python train.py --vocab_size=16384 --activation="gelu" --norm="layernorm" --norm_eps=1e-06 --bias="all" --parallel_block=true --init_std_qkv=0.0291 --weight_decay=0.0 --warmup_steps=200 --decay_shape="sqrt"
MLP neurons of a small language model. Each row is named by its layer, matrix (down: output weights) and neuron, and shows model dimensions 160-223. Each number is 200 + 30 x the weight over its row's rms, rounded and kept within 0 to 999.
A block is one neuron, or neurons of one layer that tend to fire together. After each block is what it responds to, as a language model described it from the Wikipedia text at the highest values.

L5.down400,176,218,203,216,187,204,226,191,216,207,202,177,194,266,226,234,184,170,245,249,197,151,229,238,154,248,224,183,187,220,221,216,164,211,183,259,229,210,148,143,224,207,217,229,214,196,212,199,194,170,141,211,232,240,228,201,182,192,257,150,199,197,210,196
L5.down743,171,162,209,256,173,180,215,193,176,193,168,173,176,265,227,184,248,209,243,231,187,226,165,167,178,188,206,265,182,201,221,206,248,176,205,203,164,172,223,218,190,187,169,215,213,220,195,213,196,254,221,191,211,188,150,172,216,124,167,226,141,270,193,236
L5.down1075,132,207,209,171,214,182,240,195,226,229,190,187,162,222,203,236,161,233,186,222,234,173,116,200,227,173,211,200,202,196,207,189,245,161,199,200,239,176,205,147,194,154,211,245,201,182,202,208,172,236,208,247,218,226,209,202,197,193,167,226,196,158,174,254
L5.down1153,177,162,239,146,216,133,218,213,243,188,182,156,187,217,258,191,221,206,236,204,192,132,176,167,213,221,211,250,167,207,180,214,215,244,186,235,208,227,134,185,225,173,236,195,239,163,122,208,151,214,188,171,250,225,157,169,222,185,175,204,169,193,138,181
Words that introduce a place name, such as located, in, near, along, off, or the first piece of a place name, in geographic descriptions.

L3.down183,184,178,213,166,219,207,175,208,209,207,256,198,208,196,226,206,258,174,180,244,205,165,219,219,168,241,150,248,146,221,248,235,205,164,147,229,180,138,222,153,174,186,153,159,218,211,177,113,158,233,266,222,210,176,221,211,177,191,229,192,154,232,211,209
Function words and table pipes right before an expected name or value, e.g. son of, plays for, described by, cell separators.

L2.down32,217,183,253,213,196,188,182,269,186,243,234,199,229,222,194,185,216,164,138,187,183,185,227,196,217,158,178,212,218,259,211,205,212,264,249,204,194,204,180,178,225,176,198,235,216,187,209,204,216,234,200,192,255,173,174,242,205,215,199,181,167,164,269,209
L2.down98,243,212,228,201,162,234,227,212,233,161,209,199,229,201,191,200,198,186,145,161,198,190,201,183,229,231,199,231,196,191,164,184,175,126,207,192,198,141,141,191,194,185,186,263,225,178,230,208,171,267,214,179,197,159,207,238,197,159,195,168,229,174,187,200
L2.down164,184,186,213,231,198,219,135,226,179,214,263,232,189,146,247,192,151,162,195,182,185,194,164,185,232,181,287,191,162,178,220,229,252,203,195,169,202,250,217,181,210,204,161,217,154,182,128,207,149,163,233,272,256,202,183,207,195,194,237,151,177,155,215,177
L2.down227,236,223,142,193,220,183,194,151,166,204,230,188,191,239,211,244,196,231,192,141,204,199,227,196,215,156,176,203,174,214,214,198,156,214,192,214,211,214,188,178,189,192,202,172,144,245,177,183,257,215,201,164,162,248,252,190,189,261,201,137,190,213,253,178
L2.down257,176,185,219,243,231,173,155,182,200,177,194,212,260,187,215,242,205,200,231,227,209,186,173,187,184,190,178,206,207,198,242,206,233,178,202,173,224,232,163,201,244,203,217,164,213,203,158,143,141,207,193,218,215,193,115,217,201,182,206,212,149,203,192,198
L2.down600,177,193,240,175,206,205,237,213,187,137,206,170,172,152,195,214,142,188,175,242,139,174,248,161,164,215,213,190,184,175,244,180,203,251,227,206,208,160,170,176,170,173,182,176,130,210,229,157,172,202,241,228,228,217,230,186,174,182,175,194,173,223,176,192
L2.down630,244,163,197,188,158,192,205,172,169,231,222,280,210,190,229,178,230,209,204,200,207,159,167,141,206,251,191,172,165,261,212,229,175,210,153,207,203,160,201,157,189,244,228,175,255,227,163,177,196,183,197,221,216,160,216,175,230,258,191,173,252,204,187,156
L2.down665,198,188,228,161,184,189,199,151,218,193,123,190,204,145,254,202,130,278,221,156,209,236,156,215,209,192,208,196,233,129,211,192,202,220,228,184,174,258,182,215,248,145,230,208,200,196,194,180,207,210,171,225,244,187,170,226,208,147,206,211,271,240,245,201
L2.down726,224,170,215,202,160,179,234,230,212,156,193,214,201,141,202,262,181,166,206,174,157,179,208,200,160,276,180,154,264,207,253,233,210,204,271,219,211,185,218,191,186,198,218,145,255,235,188,152,209,245,210,234,188,125,139,184,228,170,210,164,265,215,212,222
L2.down829,182,232,226,215,153,164,205,263,265,202,164,226,236,220,235,174,223,182,215,181,195,198,233,187,275,241,193,200,265,201,220,226,152,181,250,220,215,261,191,231,200,217,210,159,205,218,197,161,179,212,200,222,193,208,208,142,233,210,182,246,233,192,164,218
L2.down1020,174,217,212,191,220,169,171,154,185,195,225,208,181,219,262,248,192,162,192,182,224,161,250,180,180,179,176,223,189,179,215,226,220,190,202,205,242,173,205,237,148,210,204,179,221,202,194,216,197,186,228,260,186,202,229,209,149,218,198,140,156,194,194,184
L2.down1046,180,132,192,154,171,254,180,249,189,233,270,208,220,233,149,255,218,158,189,219,169,245,176,159,198,215,134,257,245,231,197,167,205,235,250,224,220,207,161,179,186,140,226,193,206,217,200,233,194,224,212,239,196,227,233,160,163,239,244,187,219,183,237,206
L2.down1174,209,181,185,234,194,204,179,253,186,160,176,217,200,232,203,137,160,220,217,180,163,155,232,199,182,148,194,152,257,204,196,231,264,222,268,201,158,232,164,149,200,204,188,222,148,242,228,152,240,227,164,216,227,228,274,165,200,217,152,180,208,223,188,261
L2.down1250,251,168,267,209,231,183,195,233,204,222,209,200,220,228,219,209,186,213,219,213,163,175,171,202,226,233,233,183,205,211,172,203,211,213,173,179,218,277,165,194,182,206,164,153,202,276,182,206,196,249,168,217,242,164,162,154,251,168,148,248,231,202,261,196
L2.down1257,179,172,189,209,165,165,183,220,231,229,195,204,248,252,218,209,188,238,180,185,184,204,180,210,256,241,213,182,230,221,181,203,179,228,243,193,193,249,190,206,185,258,154,231,250,201,215,275,190,272,223,210,173,245,221,197,221,174,247,169,221,153,172,216
L2.down1279,190,188,184,235,166,205,207,190,189,285,166,237,241,157,205,249,209,148,201,160,231,183,196,198,208,203,202,214,243,189,181,242,175,228,242,219,205,217,178,197,240,223,191,181,243,200,160,234,225,245,181,191,202,226,164,176,183,206,245,199,138,195,186,184
Paragraph breaks right after a new Wikipedia article's "= Title =" heading or short description, plus table-row starts like "| Season" or "| Preceded by".

L3.down518,180,160,165,195,184,184,193,159,186,237,215,168,192,217,178,218,238,234,225,211,255,131,240,211,200,223,184,242,218,201,202,163,228,208,222,165,190,165,214,137,183,156,238,226,198,179,224,176,157,202,211,203,199,206,217,202,184,229,236,196,182,237,208,205
Sentence-final periods, including ")." and ".\"", that close the last sentence of a Wikipedia paragraph before a line break or new heading.

L2.down5,207,163,171,173,169,148,223,195,169,195,204,238,205,283,215,232,174,163,183,167,201,293,210,210,197,196,189,225,253,168,226,176,238,270,197,179,182,163,213,224,175,201,234,268,243,222,210,163,206,198,232,241,220,227,205,193,200,161,223,191,224,133,171,169
L2.down42,246,225,194,195,163,217,193,202,134,154,220,245,123,156,185,235,171,228,181,203,241,228,222,191,253,208,247,185,246,233,159,212,182,185,140,195,176,153,218,199,221,204,209,150,179,227,224,224,211,216,172,217,184,211,249,219,213,165,156,165,181,231,201,158
L2.down90,240,217,183,237,178,153,197,166,175,211,240,236,177,169,220,232,194,160,179,197,191,205,196,176,159,219,212,192,178,163,198,225,199,172,195,212,183,269,149,143,177,189,252,254,264,185,195,202,223,212,176,189,192,197,187,150,234,189,194,158,197,199,236,213
L2.down129,245,173,256,198,204,193,256,179,253,227,195,227,127,224,180,112,234,167,154,245,205,219,169,192,218,208,222,231,178,186,268,196,213,199,234,185,183,175,203,213,163,200,247,201,207,135,145,230,182,173,211,180,255,187,183,200,162,220,233,189,233,143,214,148
L2.down222,156,169,194,213,222,220,192,174,206,254,176,261,223,208,121,224,202,220,220,205,187,197,265,151,195,197,203,200,212,175,234,232,185,154,162,181,230,198,240,183,165,191,225,230,219,225,240,155,175,179,206,206,225,177,203,201,208,166,273,187,167,177,186,186
L2.down347,138,164,159,176,210,142,182,237,212,184,171,254,250,223,173,247,176,182,210,222,205,155,291,169,238,173,233,190,217,208,177,204,249,206,205,160,166,230,196,217,129,194,198,213,227,183,231,177,192,184,204,249,204,138,202,207,246,195,191,198,203,162,188,237
L2.down750,131,122,282,156,140,187,225,202,212,152,165,183,220,139,182,259,181,160,147,213,152,205,160,215,250,210,191,175,225,234,227,183,214,183,244,188,177,171,158,162,211,145,223,227,151,216,233,207,212,162,201,235,220,208,290,226,196,146,193,206,218,242,212,222
L2.down772,243,247,242,227,192,214,219,239,171,207,179,239,254,200,212,167,202,202,189,178,238,244,191,265,204,222,155,191,206,236,182,226,198,233,162,252,188,166,264,175,211,263,190,212,161,146,198,198,219,178,147,205,154,231,225,204,181,211,192,219,221,239,188,206
L2.down809,176,226,200,237,174,207,176,196,203,224,219,230,176,154,202,199,207,233,198,172,205,248,178,197,190,158,237,205,201,216,229,173,197,238,162,204,223,201,166,162,186,244,255,237,203,184,212,180,197,192,193,221,145,159,169,158,147,223,156,220,166,176,176,238
L2.down845,205,183,171,181,153,184,220,187,186,209,225,237,154,218,185,154,193,191,167,273,248,150,175,252,217,139,219,219,268,189,223,163,218,197,158,218,235,271,194,163,167,220,227,172,226,198,175,212,254,179,249,212,246,180,242,167,201,211,206,229,222,153,197,218
L2.down905,193,243,203,229,216,149,189,217,178,163,164,187,200,247,243,249,163,133,173,188,130,217,176,173,174,198,159,239,264,212,192,177,230,227,184,196,226,213,225,247,177,230,207,236,236,245,207,219,274,219,226,222,198,175,209,190,188,187,147,214,187,170,238,190
L2.down1004,198,227,201,186,209,188,242,123,128,194,169,211,180,213,185,234,218,203,214,179,237,212,155,210,191,142,202,227,162,187,204,206,226,238,140,193,225,237,212,179,195,206,182,149,159,184,237,170,176,207,189,205,184,167,133,195,176,194,156,215,185,175,241,233
L2.down1009,108,199,213,199,196,189,216,245,227,204,165,216,164,242,208,236,191,158,272,204,193,240,179,176,200,226,250,181,195,224,204,176,251,225,241,236,250,224,179,198,214,128,215,216,231,201,177,244,165,196,171,187,144,169,179,238,214,188,204,196,156,177,216,209
L2.down1172,238,214,181,144,214,213,215,189,193,212,152,162,194,233,210,155,261,182,244,193,185,172,207,157,184,233,192,167,157,179,226,222,234,198,167,174,204,214,234,188,168,236,161,171,175,218,176,198,273,233,171,179,176,206,226,222,228,184,217,238,207,212,166,198
L2.down1205,195,206,179,164,234,186,205,230,219,208,182,207,226,167,211,173,239,147,182,204,173,240,167,176,232,188,233,233,208,143,196,217,177,234,204,171,199,183,243,212,229,176,188,252,201,233,213,205,180,225,172,228,214,140,243,199,143,216,234,185,206,205,175,167
L2.down1267,152,241,196,258,172,207,168,197,159,205,205,156,238,211,230,254,205,199,146,177,206,220,226,156,232,226,263,195,209,215,194,241,246,183,209,200,164,204,202,236,194,200,179,215,240,214,183,192,282,186,273,204,242,184,184,155,195,219,229,161,195,209,198,136
Prepositions and separators just before a place name or location detail, mostly in geographic, infobox and table text, such as corner of, bounded by, St. before Louis, "| " in highway lists.

L3.down1189,222,187,203,221,181,143,264,208,169,169,199,194,226,190,212,241,242,269,206,238,190,197,234,168,252,199,212,269,184,208,176,202,167,173,158,215,173,227,178,209,160,222,264,172,170,220,190,217,166,195,209,168,120,261,175,187,224,197,229,251,246,183,243,218
Colons after infobox field names like Elevation, Box office, Molar mass, plus digits after the comma in table numbers (1,435) and mid-word pieces after sp.

L2.down268,265,210,177,212,206,210,211,189,223,221,235,170,226,169,153,230,232,182,176,217,245,180,195,225,158,192,189,220,226,169,205,177,210,192,187,223,218,245,204,217,202,193,251,180,167,284,162,241,196,156,232,178,175,204,195,189,231,220,178,245,218,222,223,171
L2.down467,185,217,183,207,177,209,196,244,197,163,202,292,191,163,221,244,187,196,207,200,162,233,197,240,197,204,195,157,245,170,152,222,127,178,183,169,171,215,207,214,191,236,205,209,231,191,180,191,189,157,187,202,198,209,202,207,143,163,254,166,234,211,174,161
L2.down471,132,199,259,203,208,179,187,207,194,225,142,233,180,241,211,198,166,208,225,171,191,156,136,200,201,215,222,188,193,210,200,174,180,186,162,195,180,184,259,234,191,166,232,260,151,151,163,178,234,234,182,206,214,209,207,188,189,206,186,211,131,219,163,227
L2.down514,215,148,197,278,262,233,201,182,237,198,191,244,108,199,242,215,217,268,137,154,202,249,172,163,224,184,236,200,213,235,151,189,164,229,183,175,231,191,187,177,223,192,194,232,193,167,196,210,199,203,220,163,238,209,201,232,210,130,201,125,167,195,230,200
L2.down531,159,171,184,206,293,234,216,148,241,182,225,198,266,174,215,213,258,214,181,238,187,251,275,170,182,182,171,213,212,209,198,184,181,203,222,252,222,202,145,223,198,147,235,222,233,180,224,214,212,223,205,158,176,197,231,212,167,199,217,194,231,201,161,247
L2.down679,205,240,191,198,159,173,184,177,202,229,209,172,217,209,187,184,213,256,221,190,141,206,243,180,183,216,197,226,184,212,254,268,155,175,172,169,174,170,270,168,174,228,193,176,197,187,184,219,209,219,224,189,215,198,202,234,250,224,168,197,204,235,254,208
L2.down695,218,161,213,155,200,170,249,162,208,259,189,177,198,208,185,259,192,236,243,222,157,198,203,186,142,215,176,173,209,200,215,186,203,231,238,233,164,177,191,180,196,213,189,202,167,194,260,135,213,190,197,190,166,161,188,221,181,226,221,191,261,213,219,247
L2.down814,210,233,234,226,192,173,203,192,227,223,151,182,201,214,161,228,224,206,159,167,166,248,240,210,152,183,187,181,181,141,218,164,173,197,185,205,175,229,213,154,233,237,193,232,214,223,200,219,207,179,214,182,182,165,239,199,176,179,211,233,213,220,222,261
L2.down985,148,156,213,171,247,174,206,182,194,177,160,224,214,131,180,182,276,150,204,236,219,212,171,203,175,199,203,202,173,187,212,247,204,217,141,228,232,192,193,148,188,123,220,196,158,224,164,181,202,228,182,279,138,192,213,177,237,220,213,265,189,206,187,199
L2.down1017,185,119,207,226,169,191,143,184,236,186,202,171,267,183,203,216,246,175,186,232,173,209,194,208,207,172,227,213,173,181,168,171,177,201,220,203,182,155,212,198,184,152,191,195,207,214,248,180,187,202,231,210,208,183,220,185,160,218,197,268,182,182,231,196
L2.down1030,240,107,164,206,197,215,190,159,164,209,183,185,212,190,212,186,249,161,181,164,183,214,195,242,162,212,236,213,213,179,170,207,250,183,213,241,163,236,166,197,262,143,228,195,194,188,197,208,216,191,178,207,198,198,203,263,133,206,189,208,241,209,170,182
L2.down1088,217,194,203,136,244,169,180,211,200,198,228,187,150,198,246,249,177,195,233,209,148,203,192,198,151,199,217,176,180,218,154,164,197,246,265,201,221,206,198,213,190,239,241,179,240,221,216,143,179,154,187,177,166,230,238,203,222,195,140,245,207,188,201,245
L2.down1133,190,250,209,225,154,233,190,193,219,188,221,172,207,252,150,234,254,167,209,255,225,210,170,197,223,155,209,186,170,189,231,218,197,199,184,234,210,297,157,183,215,136,181,223,204,194,191,207,206,178,230,233,192,182,156,222,239,226,246,205,232,170,186,229
L2.down1155,215,176,180,213,244,244,212,147,227,183,193,156,176,195,195,193,175,227,214,225,174,169,226,174,176,215,249,215,140,205,209,263,233,178,177,253,202,169,196,189,178,239,177,180,222,207,192,200,244,182,183,179,165,233,201,210,238,225,250,181,168,218,180,223
L2.down1247,174,140,209,221,237,182,174,245,219,253,175,176,233,181,211,182,223,234,216,311,206,219,284,154,196,219,151,204,171,163,237,259,188,190,198,269,210,208,167,211,223,202,178,202,182,227,135,177,158,157,206,217,182,199,239,203,186,199,193,184,202,208,205,196
L2.down1252,223,238,255,206,202,262,231,216,235,175,161,161,179,237,208,185,220,186,200,212,177,183,247,251,188,219,190,197,191,192,181,218,215,211,166,247,151,200,183,180,244,203,187,159,258,223,171,220,176,217,177,199,224,198,194,218,265,207,230,195,212,178,214,239
Separator tokens in infoboxes and tables, such as the colon after a field name, the bullet before Summer (DST), and pipes or slashes between cells; weaker on census boilerplate verbs (were, has).

L5.down164,152,200,163,205,192,204,211,188,183,237,256,173,251,191,225,196,238,174,221,175,222,226,159,192,205,179,159,220,188,151,222,194,203,172,200,220,215,173,170,175,233,222,253,211,179,240,241,215,212,200,144,159,204,228,201,191,226,271,214,152,165,221,206,198
L5.down199,275,209,174,185,191,260,235,169,184,170,211,216,184,235,193,231,175,200,117,222,223,216,234,216,226,157,213,191,233,220,159,200,187,198,183,182,184,152,218,162,181,197,172,269,217,272,259,214,121,171,198,197,217,126,197,168,190,203,205,208,190,196,228,224
L5.down278,193,212,229,180,229,206,164,157,159,302,207,195,211,178,176,193,248,204,224,184,196,218,202,203,185,221,208,237,191,179,230,202,186,204,202,247,263,198,189,193,205,202,195,176,214,267,228,179,221,195,216,229,155,176,152,211,255,234,156,186,198,185,167,225
L5.down1278,163,256,204,214,234,211,246,169,221,209,216,176,194,215,211,204,172,223,166,180,189,205,245,200,172,202,133,220,137,188,253,185,243,158,130,223,253,198,215,194,244,207,158,222,151,149,136,232,178,214,157,223,200,177,204,164,189,209,247,234,180,211,186,211
Rank or honorific titles and their endings just before a personal name, such as Lieutenant, Dr., Rabbi, General; also inner word pieces of names and places (Pom-pe-ianus, Garl-ate).

L3.down1071,133,153,254,129,224,188,190,219,192,227,196,169,182,248,192,157,173,223,179,212,185,200,224,164,200,220,240,198,238,186,145,238,219,152,140,174,156,238,227,220,214,190,207,154,216,203,188,172,172,241,233,156,203,189,172,208,147,228,265,194,153,178,224,183
Label words opening a structured field in Wikipedia infoboxes, tables, section headings and stock census or reception phrases, e.g. Postal code, Population, Date.

L5.down180,197,263,205,179,238,178,152,207,195,255,190,154,162,219,163,225,243,235,197,217,237,170,157,212,231,189,228,159,192,218,205,149,222,146,197,246,199,231,164,235,134,189,239,169,231,160,214,238,167,195,148,176,237,167,216,197,268,243,188,191,226,148,227,179
L5.down306,140,177,184,230,186,216,215,241,178,177,222,192,193,260,213,220,214,233,208,187,251,211,194,178,209,238,191,201,214,224,219,241,174,201,214,190,217,180,219,163,183,164,245,216,202,233,207,156,169,175,212,180,219,179,209,230,212,192,227,190,212,173,221,222
L5.down1209,247,213,218,148,220,222,206,166,188,159,198,175,184,177,222,228,212,226,235,196,225,236,251,182,230,214,170,247,197,211,234,194,213,140,190,201,167,153,137,207,229,269,166,237,147,181,191,220,123,191,190,145,190,155,203,189,187,191,205,178,214,235,213,180
L5.down1279,154,245,225,138,199,176,161,217,215,189,185,162,162,180,204,214,213,230,166,251,232,224,230,196,220,259,107,244,295,214,206,217,220,171,227,182,150,199,204,174,240,226,196,145,199,204,259,170,176,145,165,200,201,243,258,161,239,199,209,166,191,228,194,198
Final period ending a Wikipedia paragraph right before a blank line or new section, plus closing == of headings like ==History==.

L2.down15,221,197,153,189,192,270,239,226,226,234,221,214,169,174,196,152,185,175,200,194,197,172,178,218,175,198,185,130,169,207,163,189,219,147,153,213,254,234,189,190,237,192,169,224,176,189,171,244,211,186,188,161,148,144,233,204,200,214,179,194,269,176,227,216
L2.down153,258,166,254,180,233,215,179,150,260,211,219,141,240,153,214,154,181,193,177,201,210,189,198,163,243,208,215,195,249,229,218,189,207,225,277,155,212,189,192,183,190,216,219,177,212,188,195,219,201,207,224,167,205,271,210,182,220,166,171,188,208,176,210,220
L2.down166,215,155,253,212,238,207,172,167,225,206,184,200,233,219,148,197,236,191,169,155,193,190,189,192,221,195,210,209,238,209,190,183,262,239,201,145,214,204,227,193,255,160,256,206,161,163,250,182,173,213,187,270,149,200,126,211,194,200,234,232,178,207,176,190
L2.down203,247,217,208,138,215,227,190,191,186,220,178,201,185,218,209,144,193,196,218,212,188,185,195,180,194,181,233,198,242,202,219,212,215,209,214,224,208,223,241,207,219,250,212,225,215,161,229,240,140,190,199,220,212,205,186,185,189,183,169,253,192,219,167,231
L2.down260,239,176,218,203,171,169,181,247,231,182,185,258,171,203,186,205,162,180,207,220,214,209,125,205,196,160,240,158,236,167,194,253,173,222,188,217,254,187,250,217,212,211,230,193,224,169,206,224,210,180,218,188,213,152,239,199,263,173,225,264,219,194,187,246
L2.down390,196,238,180,185,219,222,181,217,171,236,199,225,207,217,273,171,164,237,253,197,177,224,175,241,189,189,216,262,194,208,192,159,217,181,187,224,215,181,227,204,212,210,186,202,192,223,225,161,235,170,210,148,197,198,177,175,112,196,180,202,192,229,192,210
L2.down553,170,188,238,173,209,222,189,173,207,197,269,171,222,157,156,176,223,216,193,195,204,158,173,214,260,224,202,206,207,236,127,200,227,177,230,205,186,196,164,268,244,186,249,191,220,234,235,205,230,189,224,226,230,261,197,183,225,121,198,206,156,206,203,162
L2.down573,203,185,203,184,248,215,191,149,203,213,236,162,223,215,147,197,245,182,152,200,164,202,215,235,176,173,173,225,243,158,211,148,204,211,172,223,175,216,232,179,220,179,194,225,192,182,206,176,142,187,227,222,224,199,224,219,158,180,176,228,209,232,204,218
L2.down580,185,146,245,154,184,218,169,228,203,235,226,137,211,197,207,221,297,212,206,185,196,200,239,204,161,227,227,154,178,174,178,219,181,184,181,152,244,167,177,173,270,194,177,166,128,190,229,142,230,236,205,196,192,235,171,200,158,220,181,177,208,245,222,191
L2.down637,144,165,221,220,191,197,238,220,207,203,176,155,193,216,221,236,186,221,199,245,238,173,277,157,166,195,181,208,206,212,184,199,234,191,217,230,243,231,209,199,193,135,201,214,163,231,188,188,203,199,190,194,199,224,223,176,255,205,206,139,163,183,246,198
L2.down941,215,226,186,186,163,209,252,214,181,214,161,195,195,247,200,216,224,174,235,189,202,203,188,154,153,209,179,214,188,197,169,175,219,210,175,232,188,201,194,189,197,179,172,210,204,172,243,222,245,229,219,143,209,205,172,171,183,206,197,199,236,209,208,172
L2.down959,234,223,200,225,231,218,189,145,229,212,208,227,179,158,196,213,208,200,174,164,153,185,215,143,192,220,226,216,215,257,195,246,175,207,195,242,221,192,168,215,239,203,192,246,158,114,180,134,152,207,174,203,184,182,175,241,205,175,165,230,144,164,211,195
L2.down1082,225,212,162,165,254,207,203,204,200,270,183,181,206,205,218,201,297,182,252,174,230,119,194,194,165,201,172,169,148,184,176,214,242,194,175,149,189,217,210,214,248,198,158,184,205,165,228,179,207,189,211,199,196,186,185,162,170,220,201,231,156,270,207,210
L2.down1084,249,186,186,220,202,185,249,223,188,264,216,215,212,157,152,158,183,240,220,232,154,179,178,119,216,156,184,243,212,173,217,184,195,234,180,149,211,220,166,179,191,252,198,224,198,170,186,197,208,202,232,177,164,172,222,213,206,206,206,166,205,145,188,189
L2.down1096,203,162,189,169,200,139,145,240,247,221,194,175,265,179,212,198,220,226,197,171,200,206,250,161,218,191,220,138,209,211,238,188,238,229,245,203,185,206,212,243,223,211,231,192,204,275,277,148,190,198,204,256,265,175,126,184,192,197,183,212,211,214,200,209
L2.down1234,168,198,218,161,234,214,196,236,202,209,168,162,256,182,200,175,225,179,190,175,173,158,193,177,208,193,209,204,130,212,187,235,200,182,221,162,203,216,187,194,253,218,201,117,177,197,171,208,168,190,262,209,237,207,209,213,199,203,110,174,176,203,182,140
Colons, "as", "including", semicolons and dashes that introduce a list or explanation, e.g. "three children:", "such as", "known as".

L5.down508,168,259,248,232,249,227,169,158,244,243,179,271,167,233,161,237,201,175,224,213,182,154,168,245,172,200,159,203,208,190,171,253,180,206,188,216,218,170,228,211,207,211,175,185,233,216,227,175,189,181,226,222,243,175,189,217,175,217,180,194,204,163,182,215
L5.down1071,175,171,215,204,294,189,183,220,238,238,188,203,198,214,194,259,202,165,244,199,170,212,173,222,191,205,193,183,179,250,211,221,189,214,214,221,159,193,247,212,225,249,216,165,226,169,241,250,254,176,149,173,188,199,196,210,231,211,239,221,172,223,122,221
L5.down1109,193,182,254,176,192,268,188,226,195,187,169,190,234,253,216,210,222,246,197,186,152,220,213,170,242,239,192,210,216,263,212,194,219,226,204,183,185,230,179,231,239,144,230,251,160,192,258,268,182,195,219,216,200,154,187,224,187,152,220,207,153,153,221,160
L5.down1236,214,215,170,170,248,166,178,208,205,253,161,174,177,231,180,174,237,181,235,193,173,185,205,252,139,200,215,176,173,180,213,222,247,193,219,170,177,194,161,168,187,163,261,185,239,212,217,173,184,233,181,146,228,243,218,204,227,240,235,231,184,196,224,172
Tokens immediately preceding an expected statistic or measurement: "density of", "batting average", "Molar mass:", table-cell bars before vote counts, "peak intensity of".